{
  "n_kv_head": 8,
  "qk_norm": true,
  "tie_embeddings": true,
  "init_std_o": 0.00317,
  "beta2": 0.98,
  "grad_clip": 0.5,
  "warmup_steps": 248
}
MLP neurons of a small language model. Each row is named by its layer, matrix (down: output weights) and neuron, and shows model dimensions 272-463. Each number is 128 + 32 x the weight over its row's rms, rounded and kept within 0 to 255. Numbers have three digits each.
Before each neuron's rows, "fires before" lists the tokens most often just after its 100 highest values on Wikipedia text that the model never trained on.

fires before: " |", ",", "."
L6.down974:186164148207107143164089106180171112092096059120106147161148133194168139106133118122136133086072033146152145109185143134093128146196074131130138150153115068124151084147165129126119158192157115098161025153170112108131149120116150120122091091099153140096145143131165107092140126178113133185129143171122127154120130129135065114142139137177155109127100140127176154163114082114152153108110195093140116111165155125143103174099112125139090124095081175173028143111169153150144095145144137080101133179163108110133095103105155108114161163074106093126123089058130145084126144119091135181

fires before: " to", " with"
L6.down318:142149051135120154142032170171100170103098161119098100114154067130128135124114162155163071107134055116187134148132082155102170110148141140090090127138160105123168151060074129131123187117107096127142088119096170122161135124122164137124085121106155136152129072147166082124125143124110106167146162135112116149075109142156178121124079122115156106127118072126106132132160173144122133114135117160122125122138087139144141091169221163168127084121175128084181184077173082100156124145136107088083100146106100104133124146201118130087112156092112154144141133156178112142152095122115074105

fires before: " |", ".", " (", ":", "th", "–"
L6.down758:170159112114077052122091162094168112104167103072134161127132098087139094069113166159169197111103109193145178152163107126109134095132057082162165140178110132185076139127078116116099084154092147119174129151121056171166155109129175136105152177093099121153131141085096112123103112094098026142156162104155103079172121162083137141116143131155082164135119115130158168136190117131119122107117073151089102109100143124156151167089161150119113151151153097070162120139103090090109066130158061126175131153156093101113157159157104152059165219097134079127109118102180051153133129146131146116

fires before: " "
L6.down1640:130103127132081129133200159100107124110126134071133164084186125163091116119165103142126079174107120093093104163140151124107165089129113138090142183143107116148121108154106076095106133131113093126124139119092107156134186139161126109089120150065127103125090102144151092149132152155172118118142133147167124145168125134128093138112148155154055129173193163074143135119100106208134142136121118132094070103151180137102127072121114164115114153165110150062112172092116185119135148118138077056103112173156153065141102167135074170108161172109137128089094130178143181114108119091093110094

fires before: " ", " |", ".", " |\n", "–"
L6.down114:131156089074151127115178152117125102034188156138144131099164142113124165110136169116187121101173139089089133061141130148106154147108182111090103160127107158154087077117089115158063105124136158121168107114180092113134142120137170157167158081133105082130094114176148142132115108090142100131093113106144101139119124132148117132132081141127149145085080187142155096125116165145093115165105136133126079137136108131150132140123124126125116123147119122146150141148045151081089167137180117101157132173127177173111165069159181115100140098118138104096103143075075141140155160122122171153

fires before: "|", " ", " |", " |\n", "|---|---|---|---|\n"
L6.down825:160138156115169154117122130114124097089100134147083128151129144091211208122132182138128113148027114056105159157162145131137109105134106119117078156122154140131153124152128063176086175114118102129133107114126119121122150137150189117082108129142120078125157158087101176159085124135156151156120079123126134076193121133141137135145145107087143151090198068122134130140103069138120106061152119161096087138112138113074132143158144117116082173115159078133123096118099169120128143169148150179122058141182141134086085164111108190151113129065127098117181144134078121148104115145124166106

fires before: "′", ".", "″N", "The"
L2.down757:159183190124131100144078130103112148145200133127110148159129170074173151079148018055170106124168130148187133063122103156103164143144123118090124157202124127098174152125105160166120111108061141148014140147170072130154133111128194131119131116158097143169129194117112151088126109148130115158068199069144131180070144168105143147158098144115119183083161143179127156123114141163099103118144132173133094138155107105131114184175117126121136155121127070096123129168163146100152124138068117125113133127075130135125167083146133082156096131115126118103116139108123106168134155169116124160

fires before: ",", " of", ".", " in"
L6.down945:112130129166109166118145157114098139137130123100092129176128144129133221184073122129140090134063123142189146104113130083107144106134123141105163174184117132053167099144109129102074146119114099132075150112117154134126168137142133087094195144146086113146086187137132156119171231146149117116099100194138140098136078118139174169117136143115097153104093215128091147157096146105056119037132141125100131121147115105087153143121120095112119170100107120167068116161096118110151138109124139086120116117141071155132122086138123113160058130145164124100112093116197099137088091120109114107

fires before: " |", "1"
L6.down1966:135129051177174103099129124115070125171160155173152140111120117123154111115145112118152153088080052141189145076128070091147128134148148094142117131122161172139114138098136097109122096122140179138131150142115118160131111154126150113133148163170159102138199135137161213136076159152133164185126132169145130179101133121055129151132152128073110122114135125106142121133076132173130072131108098106098137134145154067157121110171110121147137126173157143087088109146094154115102186154193150128147054137112087074162144131188109112130127135117095114108055110104080118095148134130066117053

fires before: "20", "19", "18"
L2.down1754:136147129156120078098137106155125150153126125146119179144097117126000122137145118111175107113155152155127141092124129130117098118129137118152169178106118134153135135143140131130122099156126147135127137125104104108134143193132134149112157118073138185110117122132099159128097119145167110116149151107095151077136144111121076135129180096092089132142111112127105142115093168145088105122130148133129116120148138138153119091125165164160135155097122120136129141131117096158147120111115235160110123145117111130126094099154112178062115142154124136136135143092092129112177130137145097120

fires before: ",", " the", " ", " he", "s"
L6.down182:092129128080165159164133177082111121139173079067088119146173140100224085163095132097201104142135110151128084138135104111120129120183128153120167158096118158081120145141135077151115138086071117165190062163138095091135121194150103133133110116165140210161141188116121129120130161126085116100102160142163135091181124079077192155154119128139137103132156133114123132179142118126142126139163131119135136146158147145138155108146112110070180163151111129133162148109157145123098155131097080178080126144119137165069108159151164114164153174142173126107140134189143120175103076176135170179

fires before: ",", " the", " that", " in", " as"
L2.down1701:149163162180132115113157094082177169131088129149145092145135149130205116122127108125136184108159090150188170158121093132161138105152095141174151119117083170141183051130053098108159079091114091189141105133130118155141144105132127109102148113203117173123120136131043150161160086166078083128099199107121175071151128098165146133086095057130136127102088127111138179119134119091113137124138135138193147131090100122162192123122097117113138081144149109084108157142091147111117100118083115091161119173192104147136071102176197140140134118145152116126162064133125134134099169163122090115

fires before: ",", " of", "s", ".", " the", " to"
L6.down1026:141111197090087176115128117112119137133099185132146159098133095101130078099120096038138206122138084089157157149114171202087103131118146167117167153122120186112132168117095087098111126172102138151060122139113074103115105169127094137108116125154125082149124077146103128130136182107078186136088226097145147129102098131082121147106184154081114131126146107066125096148083116160083135087162122132092176106090145115139146151113073138105087140167136101153119139160099137156156131155131053161141143116172175158099116175135185163151109118127176164134177143120161160127177110073148114126

fires before: " ", "0", "1", "2", " |", "14"
L6.down747:117127146095181097160140097137124090096103103118111155091172132106163184122142135146177165101082063086140194060134139117135087177149132124133137187145146161084154138102154094147146111171130171124129136072165130142124121103115118115148126194194150087152192123101063135138061097171090103151118118167121142131163118049171115132125107104179141154107106133145100186121157184149140131066181136157141136118113122128094105122103135173102099135152121145160128138104092128078109091109088119105139196144105095150136149095122127137163081110140100183088120117120106113141051153131176116184

fires before: " the", " \"", " that", " a", " she"
L2.down1278:154127118146153160140100154110132112074163076120071165185152123082125183113123157163106162138125129129077129106159113180192193131083130134130227146118153145119118153150161146166093122118071112101122100145093164184087115165144149163102129112148162137123107159115121116156086071141170132152123139112098123101116094124130141132121061134153120157138148163120088128103106094172174111141170049137131159120118136108144189139098100077011130143188144140134132128107103087145163146115093122142103120124101121147111131091130119135141114132138133115111059091093146077175102110159031139159

fires before: " |", ".", "0", "',", " |\n", ","
L2.down813:093090152172077119146131106137093141089092131133149125100154129155216187100121134086074126152118155139074093118134139120140120162176146087167110167148120070121181141152119136099136153120148169079122109154133136084142121125127157197090157115135127084133180142085186200120082139186134091107090098193148134162125119168143079140154147081141142149067138124105113161193103123114164125100159122127135126114108177141121106115138142150075122094147107110128117087083118138100096173138169137142114140148082154127114116099153110144161096121135131146115099061122060123159108089139142141117

fires before: " |", " |\n", "°N", "°E", " "
L6.down1071:101118130130159163170186154103096101114189069081123107137149155155142139127126159085154159131108134090083071119080125126128071167187114158089093153114084122130134074141142055180055116127111105095115203156092185100149113098108151119080177157192143103165114182145168180144125138155157117121153174078119123137184116113081129145106117108110117151129174117120062126144091075119111076121126079179097110140115064148057057141145149183099136132149141079103104123090138158164088113121091089146116129127127120226163162059137118164126159128106124125139124101170114083136106064132157195191

fires before: " the", " a", " he", " it", " his"
L6.down47:141108135080144159205157127107119182084110101067111091144143086122159173139126141111096168128179109133105142131086129164158099190116147079136203108109142148058164114116111117076091174136120139159121119183135153128114090114135152144099089148141056152130107123158136078106133128107101104170120199178108092175127112141140179155151108111059049118117090102092109148132103091106088058159112074119149137177139099162130151112120157132088125111146155110103070118153120113086123048112103055095164172148086127121189123150148125166114125145122185184114135093148133126146135157107174151142

fires before: " |", " /", " is", " |\n", " was"
L2.down1219:092125136119145130092081118166175117108131106087116075201192145124078166134116174143127119134118074143136188129154129189159167107131092148177147109135109134156085213127105115111172124115120111117106131095069088113149061165122110101096086088149163124121100149104106144143155123105106136129167123068092138189080120113104140142124156079148114158100133165055094101148142118134121191115112119107135090203099105170186091084197128086083124110139124100102138203089118123090110089050142109140163142156120191141142102162146189123101090099058110129151080165102115131105098141132148139096

fires before: " States", " ", ".S"
L6.down1706:088108145129130113101192083121160140201122131115100100141134200087000078063171167120123119119100150035150093101144094105190096139148131149111175141058131167113085154105138137152111132140125137082142139152150165145114104149135125085138081195120148099147138130152161131097120107077104135076137236129163048096105110095059123102161117164149178099107149149139114133171107100139135080099082113091106151094109138128138151058138167145102135110136116118154158153173155121135094145136087074092075096142135112134117140118143109184079128103076199117070132136139150167138082102148097107129

fires before: " |", " |\n", ":", "."
L6.down667:115186150139154079118134045107101154163107117161156140135117113089104091146091126147092128110087102178104162160113143129070110122195102151105092191174170136135146070088112159135096091121113162124124158145120158141098120092091129201155141148208169113135140118055124142148130136157110115134129116136130182080157150104141097170121176095148160133114097098149112091118176180121130083167079193119104111135134104181182145096150087111062120117189120070120085128105119094122135136134170186122136129130165154098179098100160184142131090139154145115116079102067158074117180082167111114097

fires before: "20", "24", " of", "22", "23", "21"
L6.down1330:145170091076141111118158083172116174098113187104106116148158176168034135077093111136140156156125164123140115133168095118117078106118126121082064135145093123146174121138134151165122146133120159133052108141094118122130139146131050118193080144102117051116143107099040102130067106131129177116139137082170137153078149142140153139115123156193138067173130101129116131147128188142090120114140125165093164145139160174094157088099137125123169115106127134149148152109142156129143074118172116156179150118074122081154187139161114154114129173123165090128131147115143136098105109081161153101

fires before: ",", ".", "\n\n", ".\n\n"
L6.down1416:108088173098130094103154133142140117172165121063118141115088155067126156114108156090137114143166109169101166163190096140107112113173115112089128145162138108127082136061093141121069114069145178098205144136061099181190122088153089106102152118171123145157087168155151180094095095117175109160150155166088197091184124136108134111064074108110167099163212158098095116165131136138155194092158100094150065139205109117133106084121177144116110171157052133093174159139134107157146117145088109150131137146144136118131135157118093132163077155150124089086095152143133171128080096131142165088

fires before: " ", " %", " Goals", " |\n"
L2.down886:143108093092091108126182159116126092104055172156089096040091114165055177126099163114104196160149095153073157155159132127177127118120143128094138150095157100071117097200181118184118146131129154042154084109114132122054193093128122144075108173130135113085130143115121099125147131180131082079093103128110123131128175129105134135178070120093121136099136172172183143123145127165093106146133079107144126120148150083128100059072154105050139079106126134166127163156158150134147129112121118127121142143121130141143124189065063135127186158158148127117139112111074206090093186125155107073

fires before: " |", " ", ".", " |\n", " as"
L6.down1827:098144189160138106129123100138123107121144126080113088127155083186159097124156177197126146116131162056158098130199184146164176068193106036142148118105126115182176104110091135118131136070087105137129117119094107162117166101186123101122142148052104144148170171105112071133113141108105094094125128134090079136177121092120107127114129151105165105130091092099083139062139095178155142120137122155128113098069112151121107117124134159139098138105193105143175135142169099097125092179149090111163103132166095126119149203110142156114132101154138073123159104110174140084169135045152090143

fires before: "==\n", " life", " and", " ==\n", " ==\n\n", "==\n\n"
L6.down489:140110098063173112169130162162118175126140162160074156165150160162113153136152148128124081084136118196103142104134094121072078041109122134042102151138124182128154131137100198184127138146079124125174092157085147232100149151069175112119099178119099075119088118148103150100062161143117150142197136085105170156127115168126135147159142131061078158109108164158142120181155125112118135142088111126118154088150136108178062084077131123141149143109147149133090210132110100095131096108157169116064144108097150156139128125099212052133113129146141121083111160164163125200171142103164128158

fires before: " |", " |\n", "6", "–", ","
L6.down61:106140099117097094104120141095079042161154151105096161154141150114133181138120145067115159182147095102112115147158168144174131131168106128110124137134194130143127114151099119091144134142172110097163170111101056112166125087126107106125143165152170043123135090152125157183127124140188144107122100130088119118211160057089122107150101102061098186133114147063104096147125108133121050100138108131073107119094108141082163112147166076084089125098145133054157097107114157109102117105159118126125085139097135165152143086155138140110118151154087110103063131151087088094171114145168209123

fires before: " |", "%", " |\n", ":", "-"
L2.down991:187106112097100149119108101151112164116100129131164167166133202110144089104128080128112137112139139095098150134075128106147179121115121123125140192186144154091134121066118101101172171103139161120133131047093076162166083122145113074142070106134124148173142151164165186083132154106102055162170128154139097154117133101200113137120129080202122158137090135197097128071096149137149138126110114204123129100136155107137119134105139120169126162103112097153040127070136120184103080146169117115223132074123079089081168142125091146136088162117120103114160133120153125087149139137138150099

fires before: " ", " the", " April"
L2.down873:138145096150186134108186093132128156143093156112114141123160152157000104136131167150154094160169158128139079152116159109125105116153144132115124118112118134148110075103108139111176126112106102147084151168194112149143104073123111152076104170145129123146131102117121121089145079074119149104060101171146136171089142135123167141145103094113164134133115108094135101147148096181120127144117098132119093139141103142149138108111092170124139091115128117117117135095152194159159119113083159112074132175119131135130118124075192100131156131131120090150129157131122125159156134124074131150

fires before: " ", " the", " and"
L2.down1783:175056165116093105179156143141042152059110112106090151125149132143165079123071149110144154234099128091149140169093133188100119140089115109120126102116146146043113143067115101146065093147109140166073098110080150160150124155153182102139121072125111110146139146171090131103153142074133050124098135192113124135120124139114091137125156155065091132183119213089102145184140143142097130112118085130124168149072142138120160105118149123116094181164087131096152111130111096078122065077132124168137107140142150123081144108079197113146116161113115180117097143106152135141113120094122171130

fires before: " |", " is", " |\n"
L2.down876:180117108129145104113128138112141086161127120076091097172147141139056201093128149117106122170181107138134125154128170126156110110136116143164148108089130131109155186110150130142159073094124112167148129112146060133161143193121136090073126179126090141132138108148098140182120129099108111166160145166117092112138140063051108150171133154143102131101135196155097083116101126116130166096118094126150114144096180109166077026182108073042193136161133122090161189045155118114130055121062073116115116152131237143090137129119134122160096131134151145103145139131136127162117144124128158099

fires before: " ", "23", "14", "15", "13", "19"
L6.down292:139122146133090155110129177147087089140085059141131117067137135109139147131155115102177168149120113165198086098117082096127070122145114086100152110123101135093077099107132138063128103148172155119126129145156130087101100132118150131162190132180061110156175102198174140085126162112105100174093151106134121126144087062138136081108128207058106135082156203105143117092117206107112080139061103086135069073143140067117113150170121173120148086170172138119124187135141153060145154116117113117150079174137062172101095159127121106127125181138181127137164124160106077109172125130180145113

fires before: " "
L6.down234:141195099109094114092098113134077139137088092141133121088116167177000118032096115102091125152088114030114148104139114122131066130157136102095086129122134084128176103123139082100119142106092122141130088130088131120121161173132135135178096160121133128126107121180131119114107131115123103086159209096147159106115183144170044140143144154109130143150163136113106096178108099177173155170130081112099142154123130117104132073155207198101122104134048153097154151137189083116108123092122119159120123177117130124151087129172090112121107195139125104108130166144120093090109093119189123185

fires before: " |", "0", " |\n", " Goals", " ", " —;"
L6.down1186:179140090140130127135131129190131122131060152132094184133140103144203142045117106099087143101142167077112172132080150122081104102162149106123112074160148125180154145044121071094153187126165125161217085158098169093112137130130146183148128186127213136091144109150115134056128119132135133121124166116088124103063096132129111111110114069162142074123098121134108138149168145087113072132110189125112035107139137122101147074108081087160077139128115091171133154121117104048136152144157087114151119142093071163145076154131134084145121141116146160069115144137136120110156105161110129108

fires before: "20", "19", "18", "15", "17"
L2.down1252:126158148130086087097125065094132134089155144198089183092129143111154115124141073147108137105114047161123144090093117159170137115019106120161157120135093134125151168121143065128174158152153140131126137117125161129124162067129128134147103052139100143119110037145071182110096163144175117191133122125149147113149072154154062162127067118133093097090103113131152164149137155106113160147057109106124141083154161120108128122170171108175121124103110159104110126144150079145140137092130179112144106053141154102108123135125135128066091140163172071137086120195111147083145099102150138127

fires before: " |", "0", ".", "1", " |\n", "4"
L6.down1499:231098077099186103134106164151120102144103144113150115082170144079176139098133105111157118096099094159160152087092103180107131120147128122100172154129124168123128128145050120118180099115190125103117111163153044200128110087094103068147168146191105085140114150141163154171100187154171119119138181139092146154140168142168151171154127079129091152124137147169148131136140148142057112142135103110151151122179085168090092099090159145115177168154129158142122120153109076078148126129123164165132093108125124155129112151128083116061123092089149087151120105175082163125095113142117076103

fires before: " ", "10"
L6.down986:113126139151118144126115100059094103082128144147138144105128151095114146128121161177125132163109146065117172071145120115124170139093132086142115154142162160113100149126136146131088114108134165201161057113198105139122137123159123180114135120128095141157102165176106138071105120096118125132153128150169134178193126112134113139139025169085065110113058204146084142110155135129119172158100096178103159121076160170108075084160173188096079145121052151059083169105180090158098115098106182128122153113159099147093162152060086085159148127130161135114123152064182149167148137124139136123

fires before: "==\n", " and", "==\n\n", " ==\n", " ==\n\n", " life"
L6.down177:140164132111086097159158172097139067065156138152064134136114179127047145152116137122141146130145200154102146114146101215138161106112105091115140081198132146091100137190134145138140162172152131176141069058092079091099127148113150158100109092040140092130058107105081124139119128153100118157084184019145096113100094098148100155100178142099091171106097092103147151179154120152140135112110099170095126085175142127186142105113089081137115121108124098092097109147149171146146136149092017120121073128196139144151116120131075155137134146120119124132124141090161163200180122123185109124

fires before: " ", " Conn", " N"
L6.down1234:129117074145108114145183142139081086129136117135136145098142147165000157103158080095139209138153124119115121091097194136110102116126138087113135174128170150075165139122108106106084157107106160171106162158134083131110118090149154118142149216150108115101098132099089150098139104207128135146093122119084162150105133092167091159097056160115140127174133136169117163126085165149135129120151080094113159135125153112119140100102124113116106111117129125154123100159138113133126025090075093128143113110126108105118184149021134103113137123116178168109144145143103141116112181131135126153

fires before: ",", ".", " and", ".\n\n", "\n\n", " ("
L2.down1928:126073132078060079104138154068082114090130192131111128106164128072144219133163107120134123100145121130112138163137073141114161139142162138133164082117177131114056091082101097134128205136091187155080125164113081127126115222158149159112157116170128089110111093166135146136144089146155099155162131136135133173130107154131126142144106098129081145114087183058038144134157189172109152092195155107133086110176168141102147073159110084114138179158154130103127172118109099114167110135036045165191118112147119071125135142121157119087100099143124109119152087130146155110163067131157164127

fires before: " |", " ", ",", "."
L6.down1735:131164147083144130096156116136145156181160116100130079121047066181106123077058139162107144051125085114160207142138082128065129121207189096127169112141118125140134174105126125177129170099129092117138079127099112121086137132088102126105125126138127178170183153116092131130121149106110155159174078092133108085110105133131103134156141153116155118163141163122158142152174119107105063174125096136095139133108135134164071135114158140108131121170139130069175128166127149124145150170120134134131044159156124077159144133156110101113161122169108170121151140103082141124102087130119145103

fires before: "20", "19", "18"
L2.down1405:131110141127100137109123098116130126090163051155151108159169103100000089178144135114110087101084118124146100097098141127106167153108109137143122154133065113164094137133160147108120134114134089137108114186132141122138145130159142155143139107092154173129146084147141148159186087132134101169174160146153107156132107095151165135123126125112170134120080139076064081166134134108110095105105187160145116132132121156112162136095098134145162118153077124116140135176115118160136098127077201127087142114169132120088118163187138122105110123153082118102106111153131133167129105115129108116

fires before: " ", "20", "19", " the"
L6.down1556:140115081135179139138160152127133145093142113075189167113113136148134093089113149124135151155100164110068089139112159031100184087086127122130089131154110128100135175128085128187088107126129096120058154068164126138172119203149098116130090118134094105092136168153169132157135146145080070077092128133147118163132115185141161126111119127175126141166128210119122102171130137165110112146115093116076099103091121147095092119104160139156196161039201090108124086141142192094090133153145167136052075178106121081096113103137127115137212159125054062142126117126206141160135121078176123143

fires before: " ", " the"
L2.down492:123131154065098139077189137117096153123029136116172147131163164135203102109137122180132141101096116112098140187139144127167055064097093090106095135115109175096164117085130177110134076073165115086081119114151130116132134134122102176091097131108109137105127132131093164170115119069137083108116104183133120120099126143129075151093126163127127175129105120079159165144152148130121090116135131130131146139140171178086112142156118154174106134069153083123116134171118152099120070134142113120112098166091135100109157146124122112111165187150174097227136096105059144083187128136119140111

fires before: " ", " USA"
L2.down11:134136146097146155163149122126086132093147068137117153184144161131000112077130173111158173148097128172188128118138153090115075113163102086095092145119113131118095119109142107146074093165147083103140174147119161122095109096144115135122120133141199060121091101101111085137097174098099127077094098134118135112094131126121122122118106101127149151093153140110103144118096087127100116098122124122106161130121145091097143142146179159151105156148122120177155078180104112145116144134113162136106128124124173153140146133125149114111105090126125117100121157106118122113153143135153124143

fires before: " |\n", " |", "."
L6.down604:143142140134129140162124106093159158108107116131046117106126095103111138162170129115079182146092155160156116169175054099123161136111086124186140154103099121122103106123101161158151166058140089114152085124130107069101181182098143092098148173131126178135104143091175157110151127131148101089145099158161140057143153138174090097116154178142182073143113109135113106167161126144150089146181101163189097170112132185163139112162126095048083133112059122146197206115184146151100115102138144168111055181069188134156118123153157142105147066165115113128087059137134104159124038150169119100

fires before: "|", "-", " the"
L6.down168:147154129126129122132116117135084109105141132097112175096077130091000135129094116145154126133113097128116122148094114143096096129162106136130129079111114139156104174113167130137179133107161095119116137113107107128098142143116144110113092099155106078148073172119137127087164169130122130233168172124122130134165153084123126149146111109095148137159101145106129159099118137119108123146140110094106112068071122106175133064110108128110145105087134157176125161092173093149131106125128149161125116138165059097147081155144135154120178112150117074089143101156121161103139125118154124148

fires before: " ", ")", "===", "|"
L2.down337:127133115122164128114127136137084123142090171131190130132133109116000124114127150155122142143158121119185130163066128104150138144144136084126105138114155090165152116123113131127098079217189133163153140147121147142175132103118149141106095164149190106116126096108143141073086079099101103122108155128146126102112108078099148127184109110122130136129064133148135127119147095128114124123116092121114107104150142121120129106099117143149150159092110073142117121110116114166090124130196135154124103154159157075124123095122139108120134130130088107108155141081094142082165126073129145120

fires before: " ", " Goals"
L6.down220:134122164162147157152127158127127147121107130154124105124142132126090137117150105070151158123118098173135227109140164117103075159156107102104125117126097187124148099093112145207124149125163131090095150120077125096112140188160133150179120137156083130122122116128127148123137140114132123141135118137176132131108104103149148149162199115111137103105076157126078095112168109176106050130117107159104123118123157105117157081133160096082132156131151104103162199174135172047130229108141166130111180155110090153137113160141146147111161074119139162103121156097107126103113151128153145063

fires before: " |", "1", "19", ".", "|---|---|\n"
L6.down1754:173147117087102129152134106130177083141157074134164086127085113125205141139139113113079108084070117157119153152134143145131127088135151100170115121095137115120092139110113071135138145179148144164120069146089145064132160132108160180145069116164190125120150022108148097121138102110108165156098152087081128120122114144110160149145163119151056117116146084149115125148152124162116172137084139138167143097131148100118136156089104143129122137112159136137095096126127138135172156171135123126058135099101121132175122058121116157112154135107067166135188144128108126118074135113146095124

fires before: " ", " |"
L2.down1814:119094083107161138104158192089094163040164145135102105099144110118088160093113153137099184127089152108174130087128089075093076155151151093144156162154110135139133114043156099118089118087132059149121136127137126142138095121101092109088145133141120134168140117151191137118126158112124105170136171131185054052169075214097153145174115146158115184120138120085139101144130160111126183095122118166122113096093128132112152091174139132093093143122141140110082143127094121131100115146106081128106103112141164082139116137140152124176083148160102128124163162176131110117126050131168163108

fires before: "20", "19", "18"
L6.down1402:125092098128114136075111145134104126073149131105102152108201128103000113102088110113129129154157120114176118148125146119174109115102143043111107182162153140164145130089191158160122120126149076130115136117094148080137185164110108092110074204156159136126115140126128148156153106092136145089160125131138122136117127142087108120155151157157141180096176161140142124177131128109108092110082152116114060107133117161086173131172108128097115149153145141058072123118113155135122176125137199174178088094136125109142142094184170105082094067115179125167139140077146150059168136172134183088

fires before: ",", " /", ".", " and", "\n"
L6.down1554:096091192096144047199138135133164082156143137130171130160117145143133224103117105135117064150134163114187139155147097076105170094130121122143120153149113090150093161131108105114100118173189212125167156141143129182134143164153187094124140103140159152147123157112154119189117138133158107071076131113070166164113080164108206140117162055145069073065103192151113161124116170100117118062168172092107135165124146100037111140116138084133149158069182143112126118121088141084192136093139103152065103146142098143128122095158081108111079108098120112159141103170124114112124125139130102051

fires before: " |", ",", "\n", " as", " ("
L2.down1996:140162148104125143166143134084125130139157120108092122160153134081065109114150167170136149133103087111139148161106128127084169088146114093155139149121099162149122207155149086135060153160175121166104085195131166086087113139126138149168121152122082082152150092110130099169159123142108150173122135159080145071105131144093122116138181113119127101141160130154108117133147139120116149070121149116108148083136124135060157200090096107148149100136114187129056153128138108110153152179102034149095130122105117085107155109129102128099117171087119094128120117174098117124132144111127135126

fires before: " the", " to", " by", "|", " with"
L2.down451:112143140091128170144103116173102144098108127139099176113115095181142130126108156122169202131151166125181145169151107144123153107125143165172140085139112112142104148090113071143129131076124117131144117102138098126208103127112102145163092098172122160119140131166114126122106166177121118146053187151092144104192077120095109125074089117126142141066085142140148146102149191101138162149130112121126129152134180194155135125111107097122105147112144129114134165137170100077105158137079159137105143071095114117105158103179143078169136112113146131148196097131162113102172223115088164113

fires before: " ", " Vis"
L2.down1635:143101106110095082152113096142113114118148128139115102112162168168000104129144127110162179194117119131144111070159178132112095124135151097135153093168175104079132175092139132098097139115155095187118119126167104191114125163109118101123143126128152119138167105125091119163155116117155156121110143123128135154101100187088162136139132115177100183121128109144084160161127174162078149088156091122133127106146136126120137148129169133166121176086119130139142061096174160157102076104123087121083130086048187143093108106156165097080145126138192108097100186184149102166131150129135110144

fires before: " |\n", " file", " |", "sc", "0"
L6.down874:127158092110160126068126099132124097167045151117081070172129119087160090138107163135125123155146135166125144172123116077092125120201113098095128158118142113102102153108071127142150114107131125082095134076070133208130110104113104181132100114191185117167119082158074154161137146079053221085178106135181123105124105120087082092060084058174130156076154163085090095123137075103126175085104119146165109120161046169113115184142131112174117146131153109113173096104066106136089079142142154135118211163143133113106072171130129075171061152103158134092138165128136093145135139093109128102

fires before: ",", " ", "20"
L6.down1258:164123146130201134142195115144191126132206108101073138142120162109107114134126094146164144102042140131124109101131132071115143152188072068136200165147186087099134085063158144120137116145168073130113109108122104115134178135150138161123100103156118174107167179131107151057080168127129130156069150166178141095206141103163100120134169156060134115085182153152109186147109130113078144123101146124181128178129133128115137155112081098134184150101120110126132082155161168106184119117108097091140125107103149191127117075141136143070103170114119154161110173119152094157085089145099174101

fires before: "|", "20", "19", "18"
L6.down112:208109116171156104079090109191105187166128059129173098144105097126102170096088106142111176195137107120125157148132127136096076150104201115141174118142113152126146074122119119062148130138140161161159107111122116116081156117126140146163077116136111172123159065100141128138130135133165093110088174107121155145094177069114111130176189112154104084092155150143145154151091155103066147117079128115135165110185152128097116085085081084140121134126114143127146091119099156131132159136169092109127154152135177091166065118182116165137126105120123131126097158125104084102120114149142098099